config.toml
d_mlp = 1536
decay_fraction = 1.0
decay_shape = "linear"
MLP neurons of a small language model. Each row is named by its layer, matrix (up: input weights) and neuron, and shows model dimensions 128-255. Each number is 128 + 24 x the weight over its row's rms, rounded and kept within 0 to 255. Numbers have three digits each.
A block is one neuron, or neurons of one layer that tend to fire together. After each block is what it responds to, as a language model described it from the Wikipedia text at the highest values.

L3.up217:138093121130130125098098172147151134105203104087122146142101100110162108148077099124122154163114129153135101154109141077127164122144152091120156142125151145159110093122105150134148144134180149143127156112133109103110090107110139128138126122181137139117117160142142155120133087062126135105179114122144135101094134163123144126090164124150117172143114112157107132133126108124129092118112
L3.up852:126129162129120100094124186137140103140147086146174116153099115123146144128068149119121140158129119179170080124157147142073123120114112090148175133098143143169090102124167138158134133127145136152119125107113112102129105090127118159102148157134156134143139118143130126133109135088140133144147103097166071148085110145115140141088127152123113179170148132122154120140139145126076154136115
L3.up886:148155157140107135115121138140151129122164094126123125108117131157137143157133145135129111158174104157133090144153123131132073080127101099115146120109106160106084098151118133114101121131117095104144108138123138128123103139105130115154123123111124163098140123161128127145131068101153132120087112160146105116067106155143139148095155155075144140139097110127105111122146125108159076112143
L3.up1184:121139171164133150117102158149181146158143114104145166123103163106168112126123168123108161123106109136141112138146122147113082125109148118118163102118124126152107122175122127117122139144131142119119156124111149155123120139135122119119144149107158112129133114089129117118144143116134147139146133112127110153132084180116140157118120148126115197119065111140113112128151123114112083111166
Single-letter or short word-piece tokens inside transliterated or non-English proper names, often in tables, e.g. Zaporizhz-h-ia, Lyz-h-yn, Ishizuk-a.

L5.up198:117121106123099153091121154138163145105168104135177150115101115101120093105142113103123105144179111103137132131102129148101113156128136100118176168128158118131100107130127178161094114097146119125121105138115163114138162111169117131146151165193095078123120131146145154122099155123143130093132121144136112127133123163076123173107137101100127179159075106165147145117115121108149116088103
Short word-piece fragments, often a lone vowel, inside personal names, especially Japanese or other foreign ones: Sho-ko, Inu-ko, Se-o-joon, La-Salle.

L5.up170:118102099126152172090111063100150122142131151130142132132134134140118129137155093107099099109154106151124132100149102144112157121129160094156144141131114076121149108129148100111097127118127109160124141126095158108087121151127139131115176113127123079120109121127207138116141109164130145115104094121121113146117063140140133146111136126138092160130122069096129155174149081134144089118133
Word-opening fragments, mostly capital T, that begin a word split into several pieces, often foreign names or places: T in Tunisian, Tonga, Tel Aviv, Ting.

L3.up354:108112149098141116144130092116141105175132106130152116157148093166115115084114129122117070130088135166170098135079134113096137117115115087098108156140131129171152122134145128109151149113105146165135110129093116146148169147180104137156092169135106128164145084100143107140133073153121079144130152126162144176107133127095150116124069135120106115158143088098128093152127143146095148077143
L3.up516:126157115112137144097124119148154137121149120128126132134157099131149133104108091141118151126120089157159163093165110085109136092122141089131128108134122091137143127116119132132161174123153127107105099151124133142113114163110117156167104155098115133155117102106121072123137078144157093101172140158152110096075157137070101121132140095086128130141142104188188177131079162172077132088122
L3.up542:128128123150119129134098124138132124080151161145133129167156148128132147130143100144119136128119106145102095130117133142169120113161101089144127127147126105118123135095166155114122132143162106114134092181117107066157124188155135108132122154134083120153154160141152119120137106148119112117131140100140119130137119124103167127105101169127128125165154118140142116133128142148126131075132
L3.up1032:114114131138169134152121091103120132195130100160133097099089152112151094109149101116114148130129132125186108086110120091100132094116139120137167104124108103147097124134118097085128139150153119164104092135113144093145111149155126112100129127106135154173144092135166107144114101182136088124169111142122144131124165118111172109100152105110087118140095097148143120142152136182091132140149
Nouns naming the kind of work or event being described, usually right after "the" or "an", like film, album, show, Battle; also scattered word pieces and table cells.

L3.up373:149097124121126131162086107097117109091140114145121104119123090118127107093106093141131145131150110134119115124104121136188081115157125127128111093164125085120141129140137114125142131126150112129135121137139149118136162170110126121129127097134110136180116143129155131108111108166119118133121155119163136119145171163146118168111159109116211145089110156155111182161149112093122120135113
L3.up903:142135138127099134162097130092118080175120131140138144142160106148184116134102061120117116136135107148118109103087082134175121124130157086147105135114112047134171150093151140126156126098133135136131132151144152137155166110150112131154116054141127112146170131146153104140111107102145124108137137132124165133147097164139138159091069106140145145094129120108169169144120091120149098139149
L3.up1050:116152116116101125082095101138126136084114144081087194146151157105110086145129105148163115121177141121172136169161104135124150091134143096111131149094092112085109147138125122124107144100169087104127100184088128125110133158115147153147128110128159093150117140124175123117136109132110146131205130097099103090139128140107142192118154119123151114140136136150146179131124169147151093105077
L3.up1468:153137158109144113134067099094113118132132113099134162108173142143189117136112087169126116117178118160113126150152079158128100172105130097129157154078150089102173152121146101136116143132185104122114143144125152107154159140145128105155133105148109112155121162162190140132090101106105115116154129099122096122151083100147103100118131128127118160120142088158142158151145082122133137107120
Modal or auxiliary verbs (can, could, would, should, may) right after a subject noun phrase, before the main verb, as in "the network could use".

L5.up167:117108152122131139081101128130107139162150114150154159112149109057132072087139087115129113107169120125128088110142135117159126126131140134181141143161123090137130088110140134120156153103150142118152090151103146109139143164114113145108153122137138126123147113112092113106115102133170147130151134107125145111155101153134133144117139074126135198130134136188091151137101153097121145130152
Sentence-final periods, often fused with the preceding word piece (e.g. ")." "ies." "8."), before a new sentence or line; also "as" and "by:" in cast and credit lists.

L2.up627:165134115139108122080092160143170096110166113113118127115170134116142128127073129151170123103092136134103137106140171102110133132137162084104123108134121111096163184096145120142114127120124157091137172119162140159129123096126100144139122101118130152125104150107112138165101113114075147142127119058150157154127153156138138156100144142115193153122094096101120164146095112157077104138103
L2.up992:145139121118135122098097126106143145167139088122156143152127111097146122168100116119139133120108139124111145144124095126104097118136155108130118129115147152130148156133146134136079144122123113157132103147161119193177119151146127082142060139100141150179115150110144108125139085085125104110149134085151110181158148138110088170120135124101137161120121085128139098140133100132047102089178
L2.up1092:125094100151098139108113156122109094112150108150150176151183141135168121122103137111147159156134103149126111171126167128126136114128135104108131176128109123093113114095146154124110112124117088140161173134146109138197131153146134129133123122160126099107110119138151114124143120088099145111165115099171128128165128124135115177140119095075142173121119119124148157159134075125109127064105
L2.up1292:151131144119075133096118127111137111143129150130170182176157114122135109119117107125148089102123138121130078131131159109161156158133112108135138149137127131115112136085122155140069124117130108102125142121181125174121139104126135115150090137140166095121144105119107106137148127153115124123166112119112138168168101134153159140104101130143131192130126148148124137170125117107104077117127
Function words, punctuation or word-piece continuations right after an acronym, code or technical noun phrase, such as "KEGG:", "OSTF-1 could", "WSA has", "Th|ail|and".

L5.up97:189153123126131128096088159086133175153139126117137143156130138110152084137095097124158122147126142137131107139101175103145127147132132091114152104117144149148144150099130117108119128105173099130099136176109122118162126157143128132130129149151129114142127158178142123182132088096106124100115098125127099131160155148125122146130118161096134159089152142110135134168083097116134096128129
First sub-word pieces of split words, such as res(ilience), im(age), trans(ition), He(alth), plus standalone he/He and was.

L2.up89:121128112104128157087125111083143054140107139162152158140140162129133107157103114093127123087151131135121105135121143104135133144063112108147150148126128069108140131113140138151085134134120143115145143115127126110122114136120118162102134151119101110153096116077123130123176103158128112112131107089082107146117084117140144189127168147108113170072137150131136150147139159093136102177101
L2.up625:153120172138095138103127152100138084163113136148151143117101148127156150143105129124126088130148127132128125124136133113167171106148107111144145126047116110135145148117153124110101161126148154100137159128084145169169179134129107110144123108179122123168154067131126133132121062122126104135135131171115141151149125163121148164101122155100161133156125110133153150126108087158115133098134
L2.up851:158101122136122136127111129149137099176173121133120136140114096140136135166123120121168103129117138150140129143129107179102100117125120098136161145115128118138138152142116178147116122145140144149131132136119152146194100142155115105104079137125139144097105100119120107125124106096128098103132130142120089137113144112106158095118104126119130188119133098137132132158144136112068129107152
L2.up888:131082146134131158123139073110093099142135131083171122147109122158125127166125105113167167156149132140097113119131170117099112137136127109156164134089153114137094152075124187140126124122123125116127158126139147179164184109138121089130134124107106097120120136117145081139157096123125121144108120117122150166131099156062172140140088154139114181105122140127113119136142098132092154122149
Tokens just before or after a number: equals signs in formulas, unit words after measurements like cm long or 4 seconds, of before a value, ordinals like 368th, third.

L2.up137:141097156131142149142130108153143116116103163120116074149157125060127117098151131155111133121112093121114105138107134127126150085139141127141100153106113107103135149173118122132141168120128120118127099142110121123134093136147108122131125127120117145175186122119149106124122124129128119120123129124180162142103159087109082124083096147110166115154094134120141107165077158082110130074147
L2.up412:148163136136154131160103141135122098122138082168182073130125125126120115076113139162122124154122124115124143123116193118175101121092164127175148127093124130108150155177145159108116147143130144161134116147092160140124129116117119138158160118115071132182150115142180104127076129162121080151126110163167129139147121110112123128102135156119139101151109096129157081149155116145142121095125
L2.up776:074114127117108107103099130087116124166150144142146108165121152109152107123085143136137119128133095138114136090138117114122101111148128124164141159103127144112111149157150174128093121123129099149190137148149168152153125092099121137164110117128100108167120091069135140139131124120123106125145110135134146159145161126125144112139107154126132124172103136141124089157098132146114111099123
L2.up908:132141109131137131125117128108089097149138106149156098158099110102141126086138145144122106118149141145146109109137102133161150123124188096144142122108112154135141121160150144130103108154125130165158164126128122127100076124164125137136119110107137137169144073111169122128052113116107107152177109155181141149124157110072138147144114154135101103164093109157160090109054111123076138132133
Final pieces of nouns, often abstract, usually after "the" and before "of", like reje-ction, found-ation, instr-ument, plus whole nouns such as fire, work, role.

L2.up503:166105107170155126114145106142110099111151173097137136116176110159146109090084118104139120122133146129089148129156120064146141117125136134158131127136115127107111133150101135119124123102131093126132122119122100146113172138099129123153114119100109144142125145102142133076069132144093143139159085112160058131113094120124136138128142076113162127098122116127159118137089149143092127124085
L2.up1266:140104146141152083114094129096099088106170097143140155138121143097127100119113100103154146118115138150104122144146099102119134078112084123126140151136102099111098141145155166139141139069107105082130092158119147144101131181122147112112161085130099163135140136110182070130121142151150164103148101119105141127129105154096120112107149127063115159104136156168168166109167122107105137130103
L2.up1284:160113156113160088166157108078139138119116143116139078133138126123177125109131124129172110121142121145121144100132111119136133135061086091129131148127116141122146141131160125151109107126166161164131111165170173124169147097111123122107086083125078104114142133154146130151099137182135114150124079110105093112151120113101126145129125097111189177090082124155127144137102169137106153156141
L2.up1372:153119139135154130126102118110167130119147134100110159141133133107142142146120095085100160126146106154114153097150144128106132122124134122158090162110106126112105126143163102153106137148162124168125113144123135074117126177111142148117110108141148140113158137141104097152117111103139135137076131110198095124146109133138128126098142120088161156165108108193146163140161150135098151116109
Opening == or === heading markers at line start after a paragraph (== Career, ==Early life), plus weaker hits on table pipes, bullets and quotes.

L5.up1073:137127123165132140115120090112112083133108125122138180109131121110136133131107171115174134122154102119144169165115130106114092144126164141139134162062085160114135130107145118144113114141144066142105119129149146083130169101098082109158146087163145099156089116114084114137126121156128124093156103084140085115121137133195146117117116116137102172114136152166138122166122144149110108150130
Number tokens and pieces of numbers that give counts or amounts (15,000 hours, 2,500, 13 assists), plus quantifiers such as many, some, other, several.

L2.up411:126152099146131133133155133111129075141094123152123138111102129079163113060109147121153121088109130124082147150144130119098143121119132079127153156103135140114110132130131167123140140134134144102116159126143167097133150135135103132134100114129133151108161096133177099146114116150114112114146099102102143112128098126100126132114112138080151120093119146140144120139122112136097171131151
L2.up644:126108077117165129075131103139099140157142128114125134134121137151181140178121139132121107145132104138135141089147144092158121104116086104120153145131119108116135113130136140121172136160093116111154131140136144077148135120130149117117099128148095079152123115174149129162140076146135094124178104154131146167119152145086129122127140145150097156130132110143151125150146087207141165123135
L2.up707:103108100142155149118096112078134112122111128195112149157145127124115096107118099106125095065142089150141099087148159104102127113112174136155136121114130098145145185136156098166142113118136133137150163122141154121120096154103101101127139085106137105130179151083183121120111130181133113093143096145142153108110106116082128146097155120144137123104100112160132099177126138143153106144132
L2.up1301:122141092143189126134114126076120102120126147126185100105136167133157098127100124137149126107134118120117126111126183102124150119105142109146180147128113125132110092153120159158122153125120118168149179130068174116139115131156141086133150107125129153116164143141116132155099071104146129159130091132124126107157072174125125128113145153136163155116107106133173139151090099126097122098091
A lone first-letter token of a word split into pieces, usually T or t, often right after an opening parenthesis: (T·HA), (T·ed King), T·aking.

L3.up187:077112135128134137107107101113162140112126132176125105112120105112138101123124134156091134200134103154142130104119155127129092124110125104126124123080134120164118095162127096111122096170127162113130090134169128157189138124121112129158112099114092076154126081136144127113135096129078128113143106130163142166118158137104175164158204122127151143127134092150128153163144171147123126104117
L3.up673:152127149128140131143134100121148154122144164142135121152177142127118137166118130111111132113118109111133119105142111152157128129109160111132089141084147095111131151133135131102127122122153150156155073136151137112192151141141101105134133150101115108131119154088168132108151107141163116139088153123129134133157151107165151133130142123092178146148040088137156156128158131112110074133117
L3.up796:150127145135145105102104108155140122147132116168138137134116072148133084100099082132133092098151109145111132091172120175143174113161142138134138106157099091111141111121154115155130194108157122108136113167075142148149123139125107151107100140133131089130125146148153083132091106170136078111123119071141131111155117150125154152125152184175125134127105165101112089134129097100103136129149
L3.up848:171109138102174081096126107125129122137149117103103121121159153176139127143128117118136174092124130146144122139110131123087107118154178113157150117145109118122146131123142129145123115121107114179151117120159141143154138112088110124134118123111138127119147138113151164122139113151101131149122154106134145125115142088105131118152107154123100168092106150110173122140138103134114087145146
Ordinal and sequence words, mostly first, also second, final, last, 1st, 3rd, after the or a possessive, as in first round.

L3.up218:136090148097141124132131124093102131086160162117121148141128083095131142179113100135133124116132098146142142145125114113176109119088109106123081163135119072120105147158139131148149129088143105107121130129101097170109135139162129113128139119124138136155119149118151135116098093114160114101136137074139149113159116142149125162107160042127147167136126064162124159118159154110091152135107
L3.up999:154123088092157151148082119152132097106162113119137172115168152106132126119130079110147162123112123135166133115114135135123144089100130120151129151112130120145109099103158130136152138110154141137110105135135135140139149161129114114090114115135105136113100127140131111155100134147146127108169131131149087126106154142090167150118102079091090139115142129179154172141111160099133152148089
L3.up1016:144125086103126142114130148067117120101171116115105157153150095081138117128145069089115147146149116143147181116098121099131144137135150103157114133125062123118141116172131153116144119114121140101128149130135147120126096144106126085130132106133140147122162154148152094144098161125151124094148150070120115090112138153132147148113129098105128152108115148153142170144122138111143137096107
L3.up1495:143154151143143101159126110089119109120119097137162093147162106137146129149114085070162115122133101140160166074130140120167108122095124082147105158127055110110155167146151137161123118079158125178153122148135160134105136149084128104112100083147110119130128122157128089125087139120138116125135139097127112122150133116137129111132122126106171134119090161137126136135114161125108129080070
The second newline of a blank line closing a list, table or paragraph, usually before a heading like == Honours == or a new paragraph.

L3.up196:087179125103152157139109133115119119099131130191159144128116090114156137106084157139135079133160115121134147131157175126108135150065112152116158113128117092106137118123145119118134132121158172125135190106159171166107132113101126144140118103156105104108142145128171107141107114150109134099141122147157111107124141130172143127123131125093134151100122107130125075148114146108131105163128
L3.up500:127159121133153149160149110141144132102144124119120137121099165122126127085135182155127100130139117162110182121163128137123098111106105126165144142088139126125117110183133129110097128107164151164131131150117158134139111131098128115168098135115105111152121090146100153128097120156070113123155144131096128119157131161166123115112163088110083144171094123162160140133093131125116115125131
L3.up642:131125102119154165091105110103117121140099157155192113136094134082136139101134150142135155125084119117133092072129115129111126159081115146106130124077134123107140124126124149155162126132135147138124149174142123077142150134093136100167106095100100146138134102156163070118098140135116156134126144162175143128164154143137162144125139131160129122166119096140152121133126120109138100152106
L3.up1373:181081129142099140109128088075088108143146143148170162096123158130129113103154087151185149114144122112119115152100098145143113103123108089124151156130108143123131114134134165143087117113185103142114150130129146154131162115158147141131101125157149093109148140112177096108074132119148127117134103102119136119150142184074136121075124124142130123131112105140156140195133156093146105115087
Fires on the first digit token of numbers after about, on, placed or born, as in about 5,000, on 18 August, placed 11th, and on "of" after action nouns (the study of, election of).

L2.up716:128135135151134162086112145124112128098195064132169120135087165115135143088135143164135125138080129146131141133153149074108158105103141128140126090130120148176095109177130138150091162142142135135140114120112176109163116156100133113134098105114150127100097129131120123133096160143170119118163132085116131147102143125129196129110178111149129142108079146164122161158141119131131130121110
L2.up848:157138120146141142129098119127151114132176087128171157127108127150176115123102151139155123128132138112134098147097171094145147107106169107127128119151121110111070103166137113142115115134139115128157111127160143167130126135117125139162137120137150122146113155110138121104139145119130120129183104118171133104117102154124110154107180104117102144165088118151124092158101124113145138123118
L2.up984:189138130123101121131136129118145121145176081128189171154134142109123098117134108126130105127152127124148107174124107134167163096130159095141152130134114130091116100166105100112087100133131120115108086107137143112131166118077158147140169108154137152133124140141137099119122115082143133135153150107097098095093113156138133116074181129132101181148095151148137135152136123150129139101113
L2.up1018:149119107164167072126124145121116105185168112141138121114125106113124149131129126151169119154125131150123108139160104133175114139115127086091136114126096110146108115136130105164142108134157149118126146128126137120158136095102134127130182128128149106121101138129142084149141134115136143140132122118102130101116131128110128132108146134097134165137057124147113134157138100127144134102107
Short vowel or syllable pieces inside words split into several tokens, mostly foreign personal and place names, e.g. K-o-vil, Jiang Shu-o, Deng X-ia-oping.

L3.up410:171084086127135140094129120141089125127164152116148122134142150143132083103109105120148092105119092112121143122120116139141122123128086136137136164131092093156128109130120127137145109072171088175126132153100138167164156117145120084125117131178175105139140123080130118105123106171135121119139128128081138138156117117131143100130154113121117179149107134151144144167094151095127102134114
L3.up572:131125134124177126114136129124124103148107141117144112187098175066123081154135135094150099125136115121109092124129084090145123123090133105151117189130125120162080163102144164138129174094152130123126139166100132132143167146116116109158162132100128125125140106135134122118117124173161146138136109100108120132103122112100128130136111098115111183139135113142145143137111111115137115101116
L3.up971:153144103059143106115158091129114135119133131085116132142111127102123093139132112088139101152145089152144154134153139098132124135101127087127112137114096124142091116124136136147127134116156137140172158145122116158135148130122136079134124148148145147118142109112098139109103115108138124135133119102151175125153111128118132115127138087126162159165131094152126176133124135109148111095098
L3.up1513:153126136137131187128110116145133113109131086138153140137135161146147111075106126079154164107122120132135150116145101150104162109122145130143177160144094116085099124087139139138111150107134075183124126158131122136138151138089138121139144140096169181138168122156146154106081086160193097105147116108105113113125108124127124121104086102161126150137136125136161122109111102122135090145123
Fires at ends of sentences or list items: final periods (Newport., war.), line breaks after a period, and table cell separators | after semicolons.

L2.up292:132146144133098146121129136101156113117177081163153147114140115134216131101135094134137122141154091139123136125125158112082145141113127098142138155149162098149126081159132149137111134123122128161132136113106132102105138116096104117137131126126137111115145135134116155155158101138131108109153145107134100173083132166119099162107152090153126143138100106188174155178120138067119110136127
L2.up656:114114146158133124172080118121151148136158102114151144100124122096119131101112088079160140131083124133141108121162142139129084130137105115155158106145159121114123086181109146144135152125110110114157120111116106118120136156073125126110137137141118145155124148112109114122112088117160144145146119110107121093108137129080143142123142114137142164160119124171127112148156102124135069145120
L2.up692:111176156138169091100102143126142116139137140111125167128128170086148123086131137129130117069133118120113106142167133121158156094133157118111166080095141126158108115156101104107090151107140113103138133089129120110110128115114143144172129146149139128157090124074138120167135137130154143132156137086107144131091115144132113129129140163132146114147104122171129121129157113117124141145149
L2.up1489:129142128133165113143060129106133122159158126120157140102119131138138102126119126086171147132093094137131144126120149126125111141157107119125139134145123119128152125126134098151130159142132106128155141127135109116152113125094139088130134157121111105158127122128170077103109108107137152125146120103120090122130128124061121166115135128097124191117120130147140090150156105128123143128125
Mid-word pieces inside non-English proper names of people and places, often an h-digraph or syllable: Bh in Bhopal, the h in Akhundov, ash in Kobayashi.

L2.up998:120116098126145156088104140132170121163128123098158131131137158154136078121111130122151114104146124112139159135142092114119130135165128109133141148068125101137150108105140129172085132110150114159142155119057134177172125104109142100180134134124159072141110081123108162107104113121145130133151113157100108146156092150156148149121131116128078164127128157160145103127096088139110112118074
L2.up1179:155115052130149162141133136127123083144131082186183139148092111125137093093095108121162071101149112112113145101151098153147132121082135129154174142118133104080128092153127147143120175119126100162128140152100153115116123125136119145164132113099141110140124117147140151153123107164104083130157110155109134112093103116144142133134148143119118116143116148132138081111103089091117162138135
L2.up1259:136117102096154145085126110108120118127118096158181097100108137104147121104110110117149090117124092127088148131158119127123172124102141089139185139110104111126112112121129183126099176115148145141138142140134146107145105134122141124130134142123126149113122148165156125117062081160129137132138117114169148102079143103150119162161119133116127117136139163174180130119073045128103123160148
L2.up1391:102146142141129157125134155074123124164107166159147111158113101125118084147142080115146173113132108132129165155121106126148077132099111098132112161109114092109124135142151150136121124058170120141143146197106129139149140154092125112107126121120104063136137098118120156125118163190136107113147136115108076138121106177132148137128137076123112190113102121153140147115126136129143129084071
Periods (sometimes with word endings like s., ed.) and question marks ending long sentences, occasionally a mid-sentence "(" or "and" after a clause, such as "waterways.", "millet.", "happy?".

L5.up812:139094152165126134131157151150111123146128102106159139149148102086113115121108117120131074146166071143123123142146156092137151154045113089101157155146134107143151142107152144151138158137145150125122119126138114122139105132172076124164107165124098105138120118096137181135113100120106111107136113116142133161151128128151141150134090153117138144155127115127125150133141135093068121146153
Final token completing a noun, often a suffix like -ment, -ation, -s, or whole nouns like information, version, station, usually before of/and/in.

L5.up1453:157075123153140134140116129117087136114136109168131114141127124096100105120141146139148153122127085166133135112162133121105123126121130123125146142152143139121119105128136138122138158052157140124121127151111166079136182148160124135171112150110121144100123144100141170078110123081129120118139116167123087100097123102130142131117136124137115151112108090175143103120099090136141133126107
Fires on the == markers that open or close Wikipedia section headings (==Life==, ==Early life==) and on the leading digits of years, as in in 17|35, (18|49, 195|8.

L2.up715:162095106132138129099175094114101125115152110153127130134139166111159105112116152134199116151112117156138153169152137122111116083070104083129121140128105133177151124116131153150167145139126134120120084143165142133137109128116132094125132105126133123112138132168185121117100087141114126139138118076131110101120120123121113134137111120123142170107115147148168174125135156086133145167109
L2.up1143:130165139112150121103122108128160136117197127105150118140107137060129098122140106116171138106133094126156161136124111131092149109097139124137124119088106128140149151161130145144119126120142143101141162151110151133141168162120100122143100136131111104103172152134150132127129150116101150109112154137089160141156129159109167155146113080115114170158120115136127167152123120128157099117106
L2.up1354:121122119057109119117110146148131127127157116089120130166119137101127110143160136138155126105129050137216130126110120148106149092132152120167124087078100111154143133109135142143152155090113133075144098142114163143134139148114125125119102112034093094128120150134143108131140095115115135093115170151082145133115096127107137169139123125124113166145114100139074162113129154138140125174125
L2.up1517:169152096114132124105106074163104142132140119118118127112145134139140127117088103098143106130113106129185168093124136131122131140096119096125117142120077087105120118142168169131145130109152129148166111171135144139143153182153086151135071138148100093109167112127148093124108138126139096134135121100160152089138134117147160116111137087111089135126122101142140152160130164132140147124099
The second newline of a blank line between paragraphs or after a section heading, and sometimes the new paragraph's first word (The, Her, In).

L2.up434:125138075155144125111062125172141118091151136136108164110156121096140124094095076125145161122138100140129140112150169114117192127120126089117190116095143137137111132111163145157138161090146108142124135148120118117123135121078105121175115097151123142124104146122159118099129126140148108124162133127124142123157133114130131144118094129137164113117131150194160096157125131152125120109150
L2.up999:155145091138126136180094139094102129103118117118155153148109118120154126110100132169173154104109097133098153113119164109146109133113125122096171164134121110100132159132145159154136118110138099147160121149138134159168133131114109161186148127156092094143146105122132135157116118174107118142135097143148078079181099117131166110113150098117129142143100116131147085138104107104168127131132
L2.up1104:161138094132133150168121143137099112115119160156140130112164121141126110099132074097128133108130109129132126121143149137182166134116097121152123143143099090099138169156124132155138162142148128134171125166125157114124166118125136200142113091137087109150156157120130087101118125142164084150121157117108136087170156123141176115125113097133120152081123102151167137147090143141122132110142
L2.up1242:150115110118119143142100146130173115137114158099158095176142120118126150129115129107102106110120141122124133122131161105102133115142126171126133117109106112171104182149161114117097113119159137149195122131146137161135175150105118144160132115145124131147139139111109134117128131132103132133145113121090109148159158111109118118156131104120136145109128069173081072167094140176133157104120
Quantifier and relational words that open a set or contrast of several items, mostly both, plus all, between, many, such, including, other.

L3.up554:124131134111150131140171087113143126141140159161150096151149117122145188099107136143088145086114134152128117080152165110100111141128151150149113100121110079171091122108129134147081179131135104168172149120143142108122122108104100121135072109110144141127153151125113138136133125199086108118142112184086110105112101090117127146122101152059094122123093127139146153132098122132114147133113
L3.up633:142152122155131110075118075110191136163130110106132169098119138180148137117141149135106124140125099150136102099159093156089086124114158130175137127153100118127126100141140132154121134111124102120102117124154149144116164137119116191114149155115099143158113129165122107132119135110141132115122118096107138140117109169110153150135142157116149130071127114133097121112107151128135117091139
L3.up721:112099141126142146127110123093105106094153110146162142190132146130127093116108151116116106131123122134111119139151134125137136123147142100179150152142158087112135166182128196170088149125143114096151136155156149146163135122145124115123148114178136096122126158139194132128126110119100111093139102124117111122107088133145126123119122139089143166140134134138158130149099146120133119073162
L3.up798:121116095081104119119146140113153100092142096139128109137163137118127124127084092151124099082160130157110122099118096134125168141140099090144102130131142120115171133125133164145118135125132132132116162153136128156151144120159116120124082113122139109141157148123100092127111137145126119144157114094093087158125131144102149141088150142086142132102121117129132149123078121128083104162136
Single-letter word-start tokens, mostly F or W (sometimes T), split off from the rest of a word, e.g. F-unding, w-ide, W-oman's, F-riendly.

L3.up437:135127134084151111118116134155132104105163149114138137124148128151159134103114097116165113107120134141145136103125121137134117091146132130179103147099121098110169082111126119172160167098171123185143123189106145154143078146133126111106128098129110107146135168087142085105124108154163111109163169148091097115126114108108123143094092106124121153117090113126124159146125121123137111161114
L3.up957:139135151133188137091122083134136106137129122169125157120133101130109070092107133087137102092139132142107130122143130117097143142125120133130132165138084121130132116132143121213130176115188091157143135125117133122118174128108120131154141129116155146108150142156161147098145100119148099108197125096111099147103115115129137138115123132105098173115127118159113103136104105114141158149121
L3.up1105:140123109125159130135155105099112137131124158151124144170149130127150108140119077104123124081144099141160134105121166144147087060117139142144109128126100124167155146126152143141162149148158151154167136138125136110162116102139144129164080079114104114114159150094146150132151121127176111114152110129140109134120095144129146146097124109125146149114090097171118100154075116159101138141148
L3.up1466:148075158104196140148100085111133152139149131132150126113168100102148119096107118127133117087104072127115132089127123145138116115133153118120147134152081120064162154151158132139097149133135123118135101184144144163168105121123135102149104078103089098109158142091136115118112097130145119135174119119136152152150069116132137114119155128104172151094102140152137158135146133154137156125154
The == or === markup opening a section heading at line start, and also closing it (==Career==, === Later events ===), in Wikipedia articles.